MLP neurons of a small language model. Each row is named by its layer, matrix (gate and up: input weights; down: output weights) and neuron, and shows model dimensions 32-159. Each number is 128 + 32 x the weight over its row's rms, rounded and kept within 0 to 255. Numbers have three digits each. A neuron's up and down rows have the sign that makes its largest values positive.
After each neuron's rows, "fires on" lists the tokens most often at its 100 highest values on Wikipedia text that the model never trained on. A number after a token or word is its count.

L2.gate243:112134071192160142173153106089122153094086158140138141088112134069110124134125107083169168120181130156068112097124114065100102098140115095108116113171165116104148085106219155144197132148148089124095112086078050083107092151155151135167148105099121135101127025163166139183091118163131157051111145118133130158090137106143137134067214149169131090152145143150137164158099107103183127136071
L2.up243:151110094197197184134085154105116158145037117139126111170162176077106121114138146147104126114153148092071172122096086088165106084127117136144115117099145153132104085131136109147052139150148100191099145097121099078127155201152150152163137110149148132109130109105126147136053125123138149115158136123064136091103181119112067182142146143139163105164139102208101088110109069115124171122103
L2.down243:138157113136149104124089089146108131137027123115069157144122085106111108113093128130123151152133144097125092161088143140089127167131123112093129131141132130140151150129105138138150161183186128145129108138057120144142161152131083129155125149170177113080158123127110117126109089127132116112096181175093114096116110110080149133082110189075138142150148091233097181126192173063092136124133
fires on: "\n\n" 55, "her" 16, "/" 12, " cont" 7, " in" 5

L6.gate74:150155126172151116156137177073135131128142093069100113112120139043153133091132133152156137119193124140098127127151128132102097098109093133097134130149161110147155141135149167084120116178154097133094167131108167120119083172072170117139135127117137134178082095123127165138144124099123234097161126114098091166132113077095166099196140177133118089129095118158052121126149142121123097191176
L6.up74:188134151161132164125160131086132128125179075119099089163184146095130219140122111125117116145107200153126106126189154117123143142092116112090151137106177061175116124132139109112133133121159117171166142164160152086167131165120178185121137062163126153203134167097138105072120181089117124110097152129139135078138150027069132132152143130152134120116156137175106155079144167125108102144139
L6.down74:064133157132161100116142157108136139072124122162074108119129184103104162124124121181161144111092152151113172132159203121122166142074126158136102147130141095088121095112132072142148139128150129136143133071159139153066149130123130142121124076102145061152152146108092126127155141113130115142127186093076143079097121106151133093115069107075118173157191179127062117102150109106153111125152
fires on: " |" 51, " S" 20, "/" 5, "0" 5

L2.gate66:083135105128183109175113136143143148212111116103120084094125098122144112151113132138151103076175149145155132153176084113126112145118149174092165149108131155156149099159125148107090166118167167100154127094127086105151069102144107102151135171130170097138113116173157107155148088131166156112070207236122165094146072138076107161189109107147077137132136116180115177172160194087151112132162
L2.up66:046117128117139108130074140086152113184079110144112166145119130117168119112146095138167136063109161156141148073172093104146143157102107133102180189142049132131119137138116145133090195129180140087123141084103088138139075105150121148185165139099180086105115113143166108155151071137177184134060193165126156119187077084041089110140097074110126145147132107144145140143125120146110158130133
L2.down66:106156162141178083125109078080146146143086129191127099112143154157166118131114115071197105085169113120155130088122123099107098143107107112082143150133060142137138168147130129193098202133138175102099080109155067160110088114144168210113157143115124081114131132161119114123105127169170120138064156116153121142134127076087137134163102128147101133138142168117162129088154136109170164146143
fires on: "own" 65, "ound" 23, "ity" 12

L3.gate512:130099074176173126224153144116137079159143141103147087137114154091120133120078110123142183125087143081081098126100140155121163152155133135151141127176152160058099122098159149153124090120151130098144090156062122091170188131105125053141106203101151138147123088123143119161185137116152230120119141077153091146130205107109115088119179097106123137159172125152124161174121132082133103107142
L3.up512:120111103156179151173122185149198109193116126070137078125050185100137121100103116106097128081121159101119065118135094161051148164127131132157127156169098120098131119135116167113107109122149113119128109125063127115174183141116116078155121168134200168124118035135127147127168146104118209120096143101158127101059197098086165105136106126129184125148187097136151206141102125055132120105105
L3.down512:159087107134156134098150140148127124167131121182114164148156142152194108119064070108050136112096140144149105158130184187088135118124188171120147097085139158109144153126121106144117135107128098144130125151099162154142137205131101147122104160137158157144106128096114118090156153146117123126168131140028119152110213069128146113119060092125119099115165096151120169114116144069122090179154
fires on: "a" 99

L4.gate430:131177175159200119146132111142161142143158131121138089083095139109175054083129120136137166199147114165169146089103101121084110132107083136162149091137178151121074123096171133203077116117140186122161141151087069151188094141129171184194108127091124118102120083148150188129139144142081191110128134135100062161080150099143110108069116130132108065156142129101058114147130129087040183150168
L4.up430:154158132159182085135092080164122130166152109158090141088148198126139104101126109148197151153167141083189130127124125129105162128105130143184167131170158130122091115149144119178123087102166120068176112177106090093118145160168131197125117170137103098111151184135198125170148097131134128125066115135116041128120122082133121142073137157149164033175160145073096143120133124106069167106112
L4.down430:108119085141101049110132087137080133153068148149164080132101096113108192106165166085137108114086063139143088140134157072113114120099197141133066124097113089136118098158168105156122101134140102153120152063126113143020112105200125147168170176128094173083136155165101109107127149153100130064136126120130143106157115169084146192105110118122174175114128154146153140102138126098138174163121
fires on: "as" 53, "ard" 22, "her" 19

L2.gate447:083171065136176116130128140101132192134108137193130149128197126098113118138105161107103125175137158126111139081158075047151120076114111074102123136194093152143115166206109168138101172079160155098136066136098072089111082152092147157129174083143167089145109120092145112144111119146111164133125159107136084153132103138103105098159177109122134086170086152094149158155092148126170149077136
L2.up447:130158064130210106186136134111136176102108124123125091154120068103118078103083137088152103123148202141159097085119085113074124078111145045125147117120102116144104122126127148109073195151159105125116062143045093081084068096155122140153180120135150132150147108132108127121096144173112166086104168155128094129106108108097132105138152153148115106171093131092222157182098130127109155113130
L2.down447:160121168150149177144131086146077101133103094123112147127175095083036119148052100097121114187117128103241149094119138103136104145119161095099156125112123130114166128139113187142128171145161127154072106067116084089104103086179156178156119119145142084111175075135125103085138113154095124115164124123119147105105116106125089133153146090096157110147094087139116176125043129117088165118122
fires on: "own" 65, "==" 17, "\n\n" 15

L2.gate161:144176104081141121132178165068130105103158148129101164097144130176130092141088164135140108144133140139142121111127098143139166124122108096156118140202152122094131092083129094160095118124083105148112175147091116055151110116106105080114193147182102108126143129141155051095128122099099143185109085159119142187142130150144094067171133147137186110150113188076192078174153185117139165145087
L2.up161:132143046144159075085156090106116160199206165126092101101138115145181100110081159110151093111084150139138126122127102125073165129111151138098095145171116138145120112082160103114138186112075042110113124088112123112112123121117107117135213086178147132148155111091157066104092159150111125154074132131143086207107153115127161102113124134184189146093101215110161107147121161100156186127117
L2.down161:119162094153118189112149148114136123088140151164120165100173143141138124151166140155171114080083114116156100108155102135141170153100132131070179112131066106105129110090173095127185128080150066111094103163096124113129110073121113138119143160152147105134195107101105081077135160114109146142088119126155094105051174100144118062179088118177188130102096200113111090185101106102113154093135
fires on: "==" 100

L3.gate193:157144124101129083131107130111083106113146136078169161165127111066146156147085139087105108122129119101091143108112140121074094154132170179122115146118185144100159100133127143139173096125145073125134043108147127105169122078100134136101135096160105112092178136133128106116190120136169153191107151148125124176101074092179137111147137111168093148144149107172208142162099163141147095144122
L3.up193:153105110128148121115094175188073065119091166121160143149105089106136139156106122092084076123118063115113125130142097122120121128084164150150130164151179114143156129163127130137094131112183122133157081162127143127179147121107131115137075095162142087103146102124150138108170123065133171130106101145078203136171089113113144096144078087189125124124126175199127135176101132114169104083117
L3.down193:163153131137140101122113192124133069107126188124144139113087125152134126161113118131120109127183111146109080133187085149123112120079128133122075114131122056120087109156146142138189140119109163177123002149108118072135105156135151112113089115189136083102141202125178106136162166139119136199081113158147213185153115122124143099141093129175081189117121170132087096140071162125140178084158
fires on: "tern" 36, "ic" 32, "m" 14, "l" 8, "les" 4

L6.gate418:175144119158127131136090104172174117149102152137143123114079110155179139118105118077148094194094139101148150166113116137147163124116088082152137116137123150119112130078153171140148143074115124114176196133141083088178095159197143156183133164158134141120120109141196121152167102111123183112141124071160172104153136140142162139140145208130133107117177116175158101125079138126123159095119
L6.up418:140124183146140165120095087171150182120085131089109112139156119075061150162145147108098142216097142133185136107137111092161166066178141164137079169160086151145112150134102128174141075101121091088145142115086106106103138152153149132106108150114087113117136146139095121121118112183111200075119137105132075104123113122139077127119116120145143137150122165161089110036120151144114140099102
L6.down418:129099128136096125084144170132129092127159100165111173104143105117110112152110165131115046140037168120147103137137110144119131152117121112107127097114084092095095110078163104170178133083189126136121187101124166116151110143200072108137125121061099179110152113148140120108094088124116143112120177138176068108129145099132155146119104104148171127154157034097165178110126129149128084163179
fires on: "ul" 21, "her" 12, "ach" 12, "ver" 10, "ur" 10, "ited" 8

L4.gate182:117094076167185144135134124133151145126162184052090095098086150162139152130122162144130163103107137089130169065114120122148166105180156111129091157111144138121086149180123138050125109128129119117159126147105158144121141139080055127102172142138113082094168095149101102085105133134136175088112192129125096198104140118102124087073146109093148124120119135159153135095102158111106115125064
L4.up182:102120076124212140172135139130124152109118126063103104100091158164125153162113150094095135071096140064141157089055153121174118117162147138107087129156102152169099129116158120082080154172153119083160145139103077175114163142095139094100154135140140124113150117162087104109109122137207222120132162191137078159079105120145114124141196079082118160127131122156156171127086140091150129139102
L4.down182:232087145135102120174166159125171130140137089113132175093179116109112139140083140158118108142063112147103138158094160147175136045132119151098094086140088188131187114145109132121160159138145127161078149113096101132079185145052164142090157144087201150145120121189141129128081142155103118100128139100099111127135208138127121070086144120140094115118115142180119142191147144106091106115134
fires on: "ra" 86, "a" 11

L3.gate435:126157129109132137151148105092145137143120097169088142160139167125102189083113183176157138059179120166113165084155142104175128134078136188098137111171152101104183028176087100139097129134111121158110096138064133146118127104150118107134097136083106149078121108127149194155100126103078153142132112135144132087117141157099110126093165120161057101172120129083137189125164091170117077136149
L3.up435:176147100131122109185095114151106102166171092157132188130174136089105146095185110129147112112139132106165087118161125200148057111122186154086119135124160114135131129166136110127087096096127147138079141147103145135093104138120133136125173072139135140148102117089127097123133114085120130136140158139123130097092132138112134113070141142114132109113158099147137111135172067153064083043141
L3.down435:126096181113147171088154083145127098144105102123103155103130122173142169072146105173162155136124174174091090149207158107119133115131192094142094120145136119112134147159134109140117092131136154122109147125079114162101106136097112147175129097078122143115144146086154182147181174156113133138144132150100189134120129129137048084160105071173156098153164098148115111089135104150116061091123
fires on: " from" 29, ")," 27, "and" 14, "h" 11, "ell" 9, "t" 5

L3.gate261:189116129177201170109132152169138123164146141144124084120112177146117105146173123116188126152135148121205170152143072096108177140122102058105143112135147129093152130169119115088166104095088182101083084185109103110101107166150115085088087136162133179144142085145168077128125149110147151190182152205115158081159118104092123160157126120121172108160114120130150119076135163145163154148139
L3.up261:142105143134156188052110131149124137131149163163094083129060154116090115120123125120221147101152104140200178118073110065131131144126119084092105104117151136128066114150120125133155186076143166073090101133121122114106106121089085146077136147215115106139155127102170107129109107113137158158151126161171135095160111082109120151132182096118092105128122134153109122112100138131193186112106
L3.down261:153083135092183119078145149145128090139144078203139097120127088145127111122154175123205100124113160095163102151146106092159141176176123117093073113133083154133135165139163143125122201123165114100136081162092128160083105097124087162076123169120139145154126154114140056143181130191138112126127141180119117084118097146068111043106149105126107109076119136160133136088133136173146137155141
fires on: "s" 56, " her" 44

L3.gate37:152134142077116123167152062128201122117096109145140102136081141123155154130169105193150112126104166111105124153126173123102080102114155127144090129159172094080163108170076152171147122081143137149131138115141137071083139132138079120036117150122081165130108145091166111121113130142120153135143187158167158140138160083108078099106126114149157140127136194136117154118099141147099123089154
L3.up37:113160174128167191094110160148152134125193065124115130062127146042127132107174137171175140114176112097119138134156130093154139072107128118103140156114169107098104124096143194166137138142153143156142109154045148127111155132129105158119096170119076098164132083092160123083076124121092079121141171175208166114118088171146073090112202118092104076199171123173151149097081078116182116134142
L3.down37:139130207145186141083140178172141101085092124173154123095176113114111146144108108137118152101124151167035145131143132127155141147156135080142161092143134183060104115171200142151095108092175154160164107162047162087049134156129106132113141138140104128126140111080167148125138172113109116114090135186158162106201155168070130107186102159174125134152136179159145122147086145112169097111190
fires on: " her" 58, "ts" 35, "t" 7

L3.gate517:072178158138155113143153119132135165100078100111119109128130137081174121083114138126091173176142190144113143143115152094147131195196128152204135128077119110134152125120117140130133094140130124127155137132093113113137096110107057121066058160173166123091149097125163145103128119137125109170185183153155088157161127115124074115139182155132116152133153139100171174115092199115151161102179
L3.up517:079140107095144147158094113107110177170121128136134127164150179093157099099144154157092146157104187083095135175160096058160124179168135159223144137064153128120100131137122180166134099114152143161165112173112148077182101105145147141097110186179136141107152176130183168120092139150173099205152189123116103124149142160145125141130155157140112121137181166125142188162129140124121114147110
L3.down517:124152165143085118146106182118088103180131157137196086094108173174184079098154098197092151096133121106106108196154135099154160143135050117153091154099168089112105093135172166171080110120121128173124172136100190137158146173105165176146102177181113103129158143098197111142143132131220130089146122113101165158127159133148114121159096118135121142093158136094101144135116126104044129131091
fires on: "s" 39, "t" 26, "ree" 11, "97" 6, "98" 5

L2.gate107:140117129129122116102115164136167174132095110133093103128109127129086062102079182142109099133096128163150089102111133082135198134123096167100123143127168103187045068097158149117090126100117161142116178116147091129192170122099146139168124127107109159115130108140156063121127048097107118108164098090103165149150174081093130101142159159159057127155176141108084120154178167081118132075130
L2.up107:170128180125107144151152149137204105103085144129070132093127155118136096087074148111141109098112142179138082142085183097175192148112145123103119124140165050176106115127130197126140116134106153115146164122090100121161165123076127124153095184116113121105120131139205034100089108114096150139123131148119154154161081084140120099154092126175104112155159166113097134135188124113171141103134
L2.down107:126162141119146140126093138179104142165100094115091199073111135108142159104107128129089051112080163147127072117127164152133237037116176114146143116071146088112073103090154126145109186128146075148160156099122179141128160051110130110121127116078080105110104116202176101107139079120119171158103106098084178133153110130102098055124099135107113137112143133129099136132197115141121119082146
fires on: "her" 43, " was" 32, "age" 8, "ation" 5, "-" 5, "res" 5